From a checkpoint of a small transformer trained on Wikipedia.
Size: 16 layers, width 448, 7 heads of 64 (1 for keys and values), MLP 1216 SwiGLU, vocabulary 4096.
Architecture: RMSNorm before each block, no biases in attention or MLP, untied embeddings, normalized queries and keys, capped logits.
Training: a variant of Adam for these matrices, 557M tokens, 5374 steps.
MLP neurons of a small language model. Each row is named by its layer, matrix (gate and up: input weights; down: output weights) and neuron, and shows model dimensions 298-447. Each number is 128 + 32 x the weight over its row's rms, rounded and kept within 0 to 255. Numbers have three digits each. A neuron's up and down rows have the sign that makes its largest values positive.
A block is one neuron, or neurons of one layer that tend to fire together. After each block is what it responds to, as a language model described it from the Wikipedia text at the highest values.

L4.gate187:143092166098094131131071124128109076119109105206107124058107116122128113092093093119194114163125187101096122113153123153148128113126088135132167100110090107149137146176134125106153126148088170156147142147126126100168183119083161135118120141121123094152121109146085116092163135111143123110081149103129089079088128116091135122123107137133143106158127125128130121134140068160164161109150149102157138129096125208108132077158107126145136090123158136098126
L4.up187:119158156153171163113086094117072100090100133146140180092081124141105118103165171163114174140128113133078159143128122118118199096109105135126095099111128155092095163158076143150134102130120124103155139147117156173120099071074157109191129160130192130175135136128107073026163125102094109152149103149192105151088168122039126161036124105091142152123186144108121154094089091114148093120206111114168109103159129085109152089134125160113095171174118135167077
L4.down187:099120102133139148092107105166143136101092173147163154114140175098084126099108130121159111126165133127153061168099144157141169137089166157095148156174102180145142066101141138112123122136091149163119146109079164096090113140183138128158156095137100096124118134082072134117109175150154150113139160101155128138109176098142165070175124116107118156166135150142107167119106133077097145150126198145142112064102180177073084101117105147200133088154080107131081
L4.gate546:162084068096130179125103143103140153170078146126173181085083093107111111153164137129128126151118131117146083154081150098132100179145183133148154126059071119136085067141176107135149145106083118123144145078112065140158136148136112177091126186136141120171147092158129102116140181133093114146075139150134093118142174088092123111136111104129086159082113116107099089108105142106169172143175147157148100157169166177154158132112138124142075114164135168173090
L4.up546:070130127100136143114143135123105129097167159132103120147183074163142119127095168049182110123125144151083101107126139109172090137106132141142180143098159134166157105110178117168127118133093115151148087137135089116128097150156132126085175122117100157101107158131128153180188126074109129154125163176145116174139199165079115110138163099164153208106140052130112086150139108142164171137090128122141145107126101097115159173125096117192149152131152086102102
L4.down546:135156146168149096090138090083105095121126140105158129225139115200108127132132103160167089173254138148138083117099117112141133093137109078149119131095116160171178152135111165140088166139160175121088175095123138130065112104173182094122124114116139101116165188144101075210159112150147100162129108149152170147121104167141245108138172143147161090136129131131095071158157133070142123136123133163138150133115110081157175135078081107135137162079116121090104
L4.gate653:119161176113085081124074115134140106152135098164114183086158107116164116188129142104172114126132097082121108125130061115156130092144123113210132113120105169105111135058162110079094163133107116106141138155085178123155142162087111105154126045124122103187105110125095082125045165157142202121091124151135138127104159137115135142087083143115120143170072103132170068134143107149113155121126141090133160104134142088119100089098056147089101124170085154118166
L4.up653:160147120146162174073049142086173175215094102137076192104162123105175108151148138165101194195094112138108163168138105159104126152152091142131097134125119122127090154084143121131127107088128138121134130193079113196135178126118160129114085125158135088146167150157098125105136116168169106085133100127066150105137096150101150185137098129098143101101093106091154103195111159136085141058189111095150172078138121134117076125166133105091057148129151061109142
L4.down653:182116099113145145104071135103127092128097161179164110085094085113105115167160092141115139145202111157084135182097144097124107151123170111161126171107127068145151132110139127147120138132075120142162134130117086115131137117155191108089098121160071135133073163101118121125147201145154098160075089122149140103126113133157191126142131118068131072172128111111137121126133123119118113169114159166118104097078156133137174136091135134159184129120131113098132
L4.gate687:129083125097085115103099057102070169184159175123093172070094127070128112074085122128129136166131133160128160106100180151109047091082111133132134101125139140076159144135113145161118113126128138133141134120160092138106112154139047165143103102122141116103121135135150041157063121143156153130088096160183101113141105086132124117116147151098135184131076146157156096118163078071099165119144116064067167175078099172108140128174147181099094128140118135151149
L4.up687:034094081119137104150116171148107145132165154100078097151143120142164148132184154135115121081144119103184111194111114115093121143152115130151150179172096115164136113110167165095075108112162153091189139174160139184114178197153082132136126119126100135143162126142127067141105118141109160132191107106095138171120135100084151128134154183120070155143120112114153112097113133159157119138163176158133167160162118169114045115143130170153149104054115171126107
L4.down687:104121152166138104151156074207118106169122192080152138146128116128088117109149166130150136080174073141100090184190146103098127125157121144143103073114113128193153172122114110121113121107109220140140128166158168120138146128189140135070128157068138188182067109091156152135106142157092151132162134127114151178149141087123185132173055131131197141174093131135128162130121134158143149160125171102140111138140090125099147152146138166170175174106123117087115
Final pieces completing a split word, mostly abstract nouns like Develop-ment, Comp-osition, Mathemat-ics, plus whole nouns such as history, life, construction, often in names of fields, programmes or headings.

L9.gate99:127148107103115174092088094135099107139110138160091090134129095139159137077111125128209153140112135186149144142129158188182071094070097221172088088118101124137093132059134105135125153082132090113106132076144137117128155103119114176121064176164139142143112080179161172156112103087081077165066132116040121127095112123119074095129165100067094120168095097126143169159169157101115148125132107141096150141188116125119137116121160085123185131124157054140142
L9.up99:171088102066117136090121178131126138149091168122136037114082117093099115172169127106096139151108112148145126217140124152097115121103103073090076078115127111179156134173126108168135174113161094062095133179158127110054109144133121113130098125164147085144131106120116149076148164087141194143084091085100090093181134102088107185068117119036100086078173149191075167170116138186143151107165140114105145107123089152163117100105167121125129126160159143150164
L9.down99:122162154110117132107119143114082092146100082161115080082138100099121121103148101105148111115143127107098128132068115167149149095163147179128115107108074046135126188164167113110124091103096091151133102110106115099093138133207075166162136102129166165144095123111144097148110112096088122154121101125075145133108129097153162169159098157107130077110163133138138156152149078194130133098134096123061124056138100137177091127221155099080115128109147147169070
L9.gate471:186121124123147117115152156131161130129133154099131124154113145141110116180146114153142170128115146116177147188145098162195152131082164125175109046116149101078129096138162114146107120157130119130135095192154098176119117173067152197070147117071064118163117104212121134145080101162060158084075114095128174120149117113095090082118154170090145164129111152197122151066141144139095131120173098142071117089140156120137137149116098092122181126121139071135198
L9.up471:118050181162135107117153148123151142094089158053152127107151138144056104149130059160156102095099140057147169146129125116132121113093168118120174126091083065107121131169125129171108136058134122140142179107090083093090097153125100086170133123058076138077100097150135137110129083146123093169182090138100170150162148106124129082164063111127107132151106110145135105105098143133138125145094173156098116101193154088104132112105155104140162138095200086149162
L9.down471:028118142086118131124121154143096156132148130101131060120121114132133160057147177129122116116141114116091119145137076072177099054100124130114167205091073153159110147121166131149118086128189110150101124191119106113090087117112140074110125089129162161093133168123104134148148117144154155142113118111125142154141107079107118066112112151139130079155098131145109125126232136145098107094133115090118148105094143095134122103176142160107153102119148109155110
L9.gate500:139148146124144116067128150074172172151166202109157138114093124080129080205169150144076124134104142194188122148143157137178138105147169114112119122157128143160131091079120145136158178120106110116112115091134173165135128163071127108170079163107129187183114123138198098162124100157170141151152123136089140076104164051167124119183092081093135077139128097146188116072126080154085169117092165116120158126100159110093105120175130127123096139100148102176110
L9.up500:139111197186224117111071174130079148160173177067153113122139129113078108134091154155172157129077213165149057152113109129152095126100148149106146169062092133155159157144149157140124101134143101184086177173159077106195233155128133115099146196150134158106154146137101109114093143166130126130150101158084166152084106115126106127098107104105084165114127078072151179108078147106106138159110132091099115104110110132138085114128123136119091108147162162131145
L9.down500:174141107148150104111130200169098138165184134069110143145135139093145197106127148092128156138152173125093137184115124091119104147110145086156179171087124162156183058198107116080107115108080141082074138104181131077162146160084127131144121097182120167180153105116123191155105175136111118117107142135108126139170141089104170109128077154083092117148146080155159147094132148167135136191127157146178096120098129099144083105150179150104000098144115163173089
L9.gate1145:146096146171141092094148193129122113170151121097111128156149112152132136080063089127093131109122142143180119106107162102165108085090118076101158081092174135123160105081138191120144099136101117134095112110124087155128110133117114103144119128120097131152132117089115103102106140163120135131174114121148134121176120103190088104124162138094134147119156107163147138130161104077146108093180114155124121073090122154116088099140115058125171094111126119155133
L9.up1145:182105076117090168151118138117129061150073089125100105117130106162149101141148131125138132187146121120161096120124121171139131155143088155116114145145151174162061148141100099132106155182130169186119078128160124113143125154123141164091155126139155143125095100153076093101071107130123128104089094076142100143131203110118133189143114107072148128124112146155115089187076076088075137109134107132176163110130116113121119165150132095111070098151092120041114
L9.down1145:123118120149153084094111202123112047161149134140189081135093134158104174081158159195095205133028119129133170104131149120125143112149136099136120137152160133142156071137109154150112099055130089158122137107103089166147095141085134156103073116158135129186155146093143114101130160167101167096109111114161137090162107126169063166117101106109067121163134113145095132044104080109107115104185169128057167139178157153084057135061156134159149072090060200125134
Opening or early sub-word pieces of words split into several tokens, especially "un" as in units, unable, unions, uncovered, plus mid-word pieces like hem (chemicals) and ic (articulation).

L2.gate718:116147125131111166105182138216200176103102143173113101154099152159178047173145149127115091179132142118141213132118069126103125095135168142177124135123084135091073168099180148152145184121142138108180132139136121150185140113186170123128142129104205094122129058143143120090162123138078241165117074128146145122091134117163106108144152077061147116092145113120190067119153140089114118161062109086115156139119144102051102162107077098074134133106086120060120
L2.up718:141097125138096198100118129177129124164121122155096092130147162142084098107122170082183153154147087087151059153148132119100067139103141113138105181131114203099115135141134091111143137076176117059100174170092124172142105110153146113126086094143120125104107160113164065138179147173116129127071174092129128158061092109123119060120126115167116083122137152119125132132118134132151110091182129164099211095095126138112106128100116079172149105089082125095110
L2.down718:147158134097139132157149128185152200112124150195139079109160136173108143129085058169114114150090156083142107094227148109156123107195146081164128157095118156185176120138137093148186124098154098129119094111137103132117093137102164084245168177119132124078151130126087114150108168143108094104088056175139185120109123118147106177113132088154128115142148145093157111120099108139157107217102114184045160103080103099143120101143127136137124139165046112150098
Second word pieces that continue a word split into several tokens, strongest for "ient" in Sc-ient-ific/Sc-ient-ist, also or-b-it, f-ount-ain, C-re-edence.

L9.gate481:159102164184133165159118081124151084168140118076137085048102110139148198091099060100083126110097160100184136068089169103100096131069139158131118130082127080084123103172115086065112127136116156110065173138149179169149162102168131144150135156126134102134162057131123149126166158065146109134116148153218109124128129122132094145133116113128136184148141115096124060142073074128192129047124130088059069156106145081154088139180136114091164170132076132152198
L9.up481:163149181128170115104125174171172106088039058115146039098093069109091176181163168153174165158099134120132112052135170068168110066133152120138135109140148091131097192075157082149117156102141136129120107093145174150048116077118130132115179142144145180150095147117130061194128097143127101124144071148143088209114130139099098159100068130108181137131102154149127097096147150124162140097085156085148135117148121101160129079100132094110132086083128111164123
L9.down481:117094129111074066113099159154171094107142100153113168113128142120131190077084112173186134155152133118114132085080144122110102095093110124129138080125089109065161155068130139128106111114139167124116078054138113112106120099121083176177154181132195120132095131154134133092106119153133141165118128118188102167162142156139145157118115140139092097126152086152119132173043128080135115149088144093119138118139162110131180092120141175094108123122124142136096
L9.gate604:144142139157126115148158102112137108077123139118154127078073111178157096144125107140124139069097098136156184114114142183152108054068071164197100150061116098070160098095149130186104152067137173193125118155133122105202058155128080186117119123089143144155120117123098187117128125100103108094118091151177156114143155095140135168164076150071108106101120066125133088122077125100104115068091173140072120093081230117146096146185104128149109089133104148127092
L9.up604:137142111180114129106169097124111085156147154152146148071098076131023147076111147120106148138122117143198097114156155117141083161180121195121134149079167133169154115158117149096116173130135147136087126138111126145121163081077131185146184152106101124129168111169120138124130110131146152077166122084085099099128193104122084105081118171053101157128137129084113108143180129166104122112096113116105116124138086135146173109124066172130129132154141061113135
L9.down604:153145134114113119153138105135139132144175136077149172095162115095144136139120068132124121076102095149092096065073106101116121164145114153089105135107160135154148156171146117066130131091168176153131126089077133138164127202145114175110118134129112116083088102111156102118110139071164127121115136116124113166078096113137098109120145178063092077102166084123143065092077154138123162121118092066111146148096152195148158119142124054167140147128121162116103
L9.gate977:176113041132139158071105172089175145187185182076099123110107119109141103150176076113134169130117143175147121133113116077093141156122162171144102171154169133105128197153162136110086159100138082121118123124146089134082122100163135148122116108146106167115061093074131200149138123133148140141077043110167099177165144136090121162129151109099162154147115181140123106144162067090142105108107179138157133133115164082085163129113151130109135130070121189105137
L9.up977:137149127091089129133121108072159099144104133139150171138110104085115105112138157115134076150115157128133147163140132129161146098066117095161085165163087089121099128121084123080154135159153176104183134144113148128157151147147182148099199182099104080122109131133163122107190132098103164108135164134199157105165123160158079119131140095131133164101152083119138121140146069145072120140106150165116130121100150086114142071099080114102129134109065119148119
L9.down977:125156038138151064105131158144122146173175141086165131136093129169136136142141088124137204112147142153077121124093103140146168138134133139137155157070198140116160105124127091102155164107075077168131134136138134133120143147140139150161093140151109103111119112107099170134071115103156117157143076099062103174154133072123169077115144157094149116055127138198143108164133128132175129128115101116085137175125120128149132137102193112129076069098135117097121
L9.gate1158:143174087098123133104128139105121033141169068141140123157130151153144137184090076154118068116108116153169099129158131123083142094093138143112132127102064085129192076104125071152110101086159158121102104142143147171096159195082140183078181081097131139157164137084068118112176136114132088165198117107137177198191124188181134161129075117099155095158114125132091083130087175110152100090095132095112194123175117171074172116128139162130038096096143112120104
L9.up1158:142108144110114154084092143126111092067139107141112091109096167073152153110120153152180114021165183169171132125110189116137141062066150097118188099138084092142173134139181151106106108100119239108136120136109089188101131146089141088088180169107114107106118168110128162106077072115104108071133118125095171136144090079131108115125135107180110142167115143072075146120096201119072100108050083128063132103143113151088110106133098146130135107147152150165117
L9.down1158:124129148109135086150146160145056114089186142146134090107114099099116089090131148082159159065124134119156116120066170133136168123100116136170120126092107067118191117161183168166105083131145150110154101168113086131060133180129110108137141122095149131134067184062137141146041111177151133157123162126118135121169115111125106152101066146154053115170191088125122147132092174154131117148083113072107184083130101150146147167154153178164135132114113155189092
Mostly the word or prefix "under" (also "over", "post", "inter", "non"), as in underworld, understands, "under the supervision"; also mid-word fragments like Vander-b-ilt, Azer-b-aijan.

L9.gate290:105162126173134114203131109171215167149101145110118107157116125109068189092127068155119157145112173169127186146121161094151161171144150127172116134168087123113132124157106121147118136132057120124097202164127123129164109125204140099097142112138143148105162078068171096127070113164123157097149143159220145096093179093113109155085171174111112180142159153157193080159175116102159124127134156128157108102126144113120129076099112127132101104137167074124128
L9.up290:059110175104151120128124148152123073123132099137156173134145067127134119140089098127131118095142109175145164087123107139166170127163120098086189130068083082147173128113117095122119115090179166161089089102157161146116124121131122073127132164129132038111161172177151152141135151134145108188117138116089143103159168103090123128114147142185167133180097166125160055123172109125076102150119138093074076091061152133071045176155074177149102084113077110138140
L9.down290:165155100130147179094108110085169126082166131157085144237104096084157099133096204097129165133161107133134143099149101121107145121131140086081140127106165081176062106122131110156112149143130142167111174114141129117067122127068098109162070097096147151150126111161116067149149152105113076111171124180119133123125137153177155138152091124155187164107113158164135101101164089157147162160112153147110111125082178112052134112134189113129198146120135126142123
L9.gate297:122082101110169143121154136108186155161159097134114139183053129189117210085071139084091119117102132155175088116133169135172164190130120118194133110157113086129095080120112132155132200140143113156090164134076151162176124172149175130135085128106084133157148127134095108163125168120103149132103100155085153143148068135164129123110120152066176188129143113182157125123085076107154103065136160111084121139094148099090094128117148145158096064133104097107183
L9.up297:141073111129128168139116139119082128125127086135183153058147145101106089146118079117134089055118102149115100120088143156104144148078104118160101146079153150133169106165141141120152120176143050157185146089160075123079123122154124129065166131177121106137142133079107155172072091142136152123160138117084130119144119168154120089123193134176132111078131154126113069183176159054143156138130181174164133115200131170135163120111159171089174159135167151146124
L9.down297:114135092154143111114197094133136096147119151057083057148122141130123098097116122125175079176170123065122170128141123081148171225194167117109149107144114093172093120109069154088172099061148125094115139114209133116131149165140129094171148127152145104160162138134110140152123140129102086136071131171148164167141163129138141209164098110184132172080134113175123080122116083177089167135129164086087097088123101125125136131135099161108100192140113147125105
L9.gate665:157094109198127124187154137086115129055201068168114118161130131082141130143148088138093105183076172181157133126105165157178047115131131080152140112090162139144138122125135153111100160067129158160168189109217147109095120121097069104099125125081102099121080072181103090103097163165079156156078133090107114060151109118167130111136100087090131148135124181137146149115093093145162100127169097127145113119163139079126139110132112076141093093110167134166116
L9.up665:165127096125144108158106128118064099167090136202115138113193128107174132066142145105081062114174111156078038165159124097126146165109176085103162076133216102142097132120142174150134209155081143133096092079112125183061101118150156127115140093119108164170132180108133138076095160134121147075161105117106113105125169108136173100106084125103128121153154144084096134172083124096120127100064125145164153100073079117105140108141104119169104120135131122087076
L9.down665:124185110107166053134143118136130116171056174154136043111155153082145171117121120113060099163178124089128147132120141076129125139095126136115153111126140126166117123134134152119119111121154094119098136125109110153104136087183192130144152105173091073101135139137163149102077097179127126079128145110077171124142183101136149152131197137108162095117140144167151164044092159142124136083126168137150113082082158149102059149135169146098110110221103198080135
L9.gate906:150070085154161130126134120158070153145095148157114105091115090076130133071111117126137106138113169177225105138153091105167161129156153098101112120162119154108087081096103097099093153108140098138147153119139162149145105102132100144078122105091068129107135107134164107150069127202102121148100104132078187144113141096100111120140107135101149233118045172158096135132155090097105152125118134132100098103112098159094116156149124121124141159186177166133089
L9.up906:106156129159189075133090134066155187128137196147076096099129130214158097132095128125149186122111154147108083139132096069118102193107107102143128132130145148131135104135088150142084174115139078150081115115098131098110087149170148101142148148171088075132110127077130154130171130127129162104082139162127143103138139106128142104150128141076131146096126158105179104163145085140168116144106105161092152156108153096145122171101105118149111098117102132176143
L9.down906:189113108153095136088135148077163156161143183109084125092110173120130119150039114135210121100174139171135173101113193126105111160173161110180093157131152115166081116088114136107129116193184128110117060071154093116132120113159164150134150054140148111114118126132121135131112150138137128128174087115112116116166150131188128158149114128169166164154135104112148118139155118158150134171071150115143104137089143155162129180158175155120088141050142188080169
Final subword pieces completing names of academic fields, sectors, or ministries, such as Econom-ics, Gynec-ology, Min-ing, He-alth, after "Ministry of", "degree in", "Department of".

L4.gate296:145064120144150073167120105101158091115159195059134130145171063128128199106144158180099199145142168109165103146094107165056127095121135121087102108137149116132124120160129165070168124122173130134076153178098115134158167133144095133126132142149181151160172123133098139143051148142155164116168102110092186126120138142101124139151101132113117100165138182097147176138146140110176148118175112136189078111104128078091148115137143117131111091143188107102158
L4.up296:108150089129114101152117132178141139105126193128083169152144136131152140185113133116097087136134103104144158050110135114096111124129159120088174148128149021134086127161117133160158130149151087096087116104144146170166067117145102137133092097107055184158138104105171102117069116101080119081147102123139193122117144123157146141120143100129103121077091195165124089162140154052118127141104147123103148093172112136095127186167087159094089125099178116109154
L4.down296:133160083146150180100167090092114131160150110134080130143114161149141085115133134150109144151168162152108119149175104156185117158137124163078102105157153107125175120129114073118137163101097135068035149168141160116137167106106176169179108083063160159131171106116123148096159140132036092168185105161089077146099110123105149171130156133150120168195162132116091165163136130135094150147156115141128094105138146119139103091137090070153109160153194100127182
L4.gate439:105112204159165108094147103130135121128078108151135130117132171087101074157139117099114173120131091157137160131137148125112130097126069089179117087145085149149060074136091122128103180141115178125095130058100111123131116131032170152179205139150088143105108136134163131093067147086122131108106076141158119144142094178156126147197082152117177108072106109164171141168089094103094133166166134110125125146098100148099138106144078130120115121157143129149146
L4.up439:088105149154133139175163123164155104112108129137116115076144183142074120146136140107158077144095113089147121113148160094153154120138110152137128149125094142159076139053163084101132161124095145111112120158099145127212069176127174110138134139169123158135148145100076092093140135144126097125187169116126138181124153112109124118178080137147109078149118137165082155178142098089201110102086096126167127134098103162133172125183132114157075094099118132123143
L4.down439:134079168106109095119159139143036126138139154109162110129116117116159118125112143151098119134157147104081088078117155187167074168122161140143158046104123125147156127092136168162138136129114110150075128188146165108067114141116108132106057137125173098167164093154122162173090112108053143135095054128087111169033133105160105152138132111090095158178123135178149155133149124168157164132134182090120058105162144170097183173142110108150082074073128104111134
L4.gate987:178161137126091127177086138094151106141165119141189088121102157133162102149117160141141111163108144111163148070108098156125151153137104127086118147129129116157098127131101147159116142157086119156053137109114128129194073184174114228150147143131142123097144083119164117159146107127072137133184115146120134099148113145093112106089146074157088091109153083104086090118089108167124134103115130084118085104093084091125174138117159044128103121148148063103113
L4.up987:153112178126091162121121126117164086139147110155205151102119155112158118164097133117138055130125133134102117095131143121089203113127092096102092137190113126086074115157065160156153080128157128128087136115096163056140147101101123157098149081109147139081123132169151153133107114131076105106100117058108083089120159040124142146142056104122124156117128119124138173113055137172111137129102124130137170112106091122144116139102110068119210192139096084093201
L4.down987:194136126126148146149148090067136134110132180147136094104109123115121130091101117104134152119160079140139114099164160194130117112081149142146102058119083116121157142095111071106175146087102102101118137104133106106146151064104149150088128074129122144098173172140070142158150105108141121139179133059100118110075115153092143173141132131145137099107106107144148111140122123100083128174135152105133160155086109129134093080093111085160111140148092086109139
L4.gate1111:131147163154172078106155090110108149107158168107115145166171130088080123128108193124146126117137151165120118101141175104154138137137110089121122149162063151055110125125100121143056101150063123143156134180119171145118167163119160151130092195149170120070144133151105104084130140143128150077177137181118135061061143115135148109129091105145074083072081128080099071093092061123148101133110161095114111134109109084133143080150185159130165132105125109139091
L4.up1111:131123160160097155164152079150117110143146170134154102089141144122136102168078110148108127134108130104136078182128194117120114135128049108083100160110069109099091095166103121122145145120155125132131136140148139118143160093109145160119150148160170122063177088194149110166192157091130116100103137111038125111102110122119130134165106120151114148110102119097071152152107076143143114124071099093103071113138087135136121109147125098164156130139071094083080
L4.down1111:142149115148211105192142101101124121142130156121118124130110134140101115190130169065158138066110144122100138084125152110126073143085188123155086139096105139137163166123182142076097088111149146196089027176134154129115091132090126111182119114127157169132151124135089170105150147069134123128214111127116106137132129131050105158143114153141048134105134069102112096113138118144150083089119117087136139120114141094136107171180116147154135197152101066131131
Word-internal pieces that continue a split word, strongest on "ow" in slow, slowed and blow, plus "under" and "offic" in officially.

L4.gate76:150114124060130147121149080095171217166092199183081130104139136161102129074131082077082120123150122128103173129161174163125098158056149117109121061121181111084090130140113159076108143135139178121113118175160109164135087140116115117115127068157085129114101152123168144120084128142109133141155105110129110118132112138045128105133137157115141202096029104113126160104152148150161146132159107128153161118131163114157161066130165122080147096099116221093116
L4.up76:133060049068118149163156109144075186147138137131103155115186112196098118122145141083074146154137181115128125163131156096066126089096080095118123136134169085077174135143144123092102169070164103140156142159192105150092181132147071116168132125135105122072122169099192135173065122136127167119148155150097190154151159170151144093088138151124075184064106165091132194191145163166139157034150125127162139095107113124107176093115137126158184132082094166120118
L4.down76:148075086120132155193119153197116143163172153137131155192139105099196131136196128116160142115174121163128142131162150141100096146162147097106091140093172132135161124130140159145088144091133084157089103146147091154095111144167152145134089131160095208106100155150150107175093157125095174116130087121126170221190193135147158077109151116165150155148131133125148181147135100152161133145120079122118097162110079164116138127090105160155140107120146154155123
L4.gate134:187097130013145150159140104102146110099134131125055142145114143089088176144164163138158114098178152097115096117128199141117134166161094112145142143080148119095143151124180119163169137110113155174138143178114080143167155151088168137152131111138101150122083142092135093088110117094156118168193058185172129145164154071118096149121157168097104163149114126103169144082096192073124058127115087123138105129109141107157129162145129115119089130097092160150170
L4.up134:118131159094149206176130157184126137176163096139159122140147158170089108120132160155088127120143151133171125153122084107174101092106115140136065185122139173115078121136158129135129166094172126117077138168171132139126108174119134126125177135156165221096130116115161063125144127129063108159158140124134190138088131085106090156136124150135115153093095162094172153124146176167131135110093138131132118216122167152172046140147131069128162200076186115077153
L4.down134:162120150122140123153137114214106168123138129141112138126127173122124106140112132067138157130094152117097130208181076142112097132158097130185114154118209128145141142119112075094120128139151145151186166143140150202071143183090139097150073090108120163136128153090117112162091105101109134079157114132154131112153153128167132114128151150121095123091087107077153143121079162116127111102162065165097146098147132115102119146156122066062118115112139182140160
L4.gate805:134114122150111152112124077120083123122159144146093069095114172118182114158160115127174157094124120170165121106110126127157120128169151096117175107129119108095132092120157160154155136119169165161139130105139134191172112184123167096131104103191204161189169141091110124094153098161122178156123089113083134087093164169108146156061117194129114107102136182076163111150139160167157148123088136148093151123154155155147152110151156144156080161080072141091148
L4.up805:114074107082114168175099121139129161174113139139073132094038189133176100140148116111134158141135132145117132159124131100112139134154142134150122148121128129182124167128127124109114189125130143186152139140070136153135171120195165182120160095122112154129131137113099123167172124159165163111176120137179167173153109125126128123165108119126108129156141143077146104016115141100179137099128124082167114102114114120127121142145159041129084127131125188136093
L4.down805:164078143165165148144086114150088130148068142080155136097126141103143121125177137110159167128104148165135155111179120099105123102111142153186159113103145114083125105140157140092118134099157093191136131136092141175120130182148136115075113127184119180067160140087142128112088131150114151088099126154117157115185088144204106122081105177112142133144157163091158142120047110119147157172129122162123097109142215098111218134141106084108082165119136105056132
L4.gate1212:080135122142155148123159105133160155099141104146099112062094122120097156097105104119163141145120150117129113081165124107168138094141141116189085102086163133099089106129150128111051152111067157149104161108103143153138093194148132184165099148100162139128118115118098094109138140131116098163174064166164091130128131127059081130163089143077103172120132167133109134157041136119150147110161045162084168134111221090114116114095181161135117115000152104088159
L4.up1212:169069160154171159169140142134136104173156205114120126117133132143132120117191160084100137155161157140118112185122039168104098103135133209091136098120125096119105178046090131090170153082170156117115084122097175140111159167165147160138152110157115143155070149133073127125180151156092159161109146100146093157126154158111130128141166088124142125148126119174129126161106153131169107108143064148094122142092122138121196100077191114144137117105136114092134
L4.down1212:179103091147117138122130154145109171093164133131127112203161111125141081139093077098125185099254134159140122160140152082103151128159114165111165206036112131138097140142158180133092110059127175109143175076139147110115112120171063160167092148155125145128176075105118166133160128191140156124073166113145161157116148207117237157115158112130140131132144123127157143156125093111141102114148152167161114160141105100135176111094121119096129204101133188089095
Word-internal pieces in the middle of multi-token words, such as sc-ient-ific, res-ear-ch, diss-ol-ved, disin-form-ation, and a few whole words like form or present.

L2.gate275:195121167143119182176117156125168095069107078086167142125092116160062166172159113146124073164138090098116099172099136147069172139126046099083141141142109129167096080142142096121113113099088106149118182133114195144142110162128164150160106129115113133093145111167191100105176150113062127127068152157118106190113121169163130174144097102140121137125169086098142136154168132111106147128076116166112075070124081117126147156165140070140123111143121160161098
L2.up275:133141150139168109139107155093156114137102148101131113103103178121141117105139118129162049146144124087089133130123161065096102088094130134062080141106071153140076160154134116106123090127140146164129135149181116147172167126141132122096165139182091148163103106128178196125087108139143092217094077129112196127192173081134133109214053165070150112163087127147086186139124100159124120142152105141135154110073092093150145143097131147141128160152166154167129
L2.down275:136132141144150162081160120088087141120143127144114082174126169124120187087069190109096166132121164140109142124151137125123161132138163145052133173126142165023133081080153157140166126147096129139131164109075114141160182104151178126153191134192133143120121139150131110113120152124106143128069159152124141117139169115142161088158182080107143097120131148152126135127125113136080122082145175173174096149191176154083153107204103097116150145124133100079112
Word-internal pieces that continue a word already begun, such as var-ian-t, Reg-iment, d-ict-ator and transl-ation, across all kinds of Wikipedia text.

L2.gate368:137134149127094161117104078149130127130103148167161144092187136117110102132105083091132064167118169183107152131139111163098150086102108082185144139186081154141098068096158139121122121178120167150157157130127099115112095145124132149123169122107152120200110084131183113104079112130157118117147142093128084107157122069154128125111134167085162175118098200170168070055099112125190147113165148073108095163135132112150109133099131146192128148166132144097113
L2.up368:159164142162106134107043135067110149161105063179121111120087129184096119039162139154159132156145163145065064142104178081113116098132106152110131131164140089074167107125127086130125145133097123138089142128169112134154125108120185159156106109133117162125123167083108146138190127084145141112141201131129127109146146096107170118151138125139152159081106115134123123198197164102148117076119129097129125206104165109139143108159191136144153165118119112083094
L2.down368:111130170142150110154089072092042174122122134079124092090124096148170188075120100168160142161170090106214167131128132062111128130148088123130065094136111162101110128094149134126191169149165132123106138113100161132154126096098063143153133151157084158102053088150067104102088138114105139100165128109169112063127120150106184116142081158106109152114098159095146071115117132117133159116127095112062152105128172107114152119104078147117160114133104115180159
Mostly the final piece of a word split into tokens, above all comp-osed/osition and learn-ed, plus -ure, -ism, -ists; occasionally a rating slash (4/5).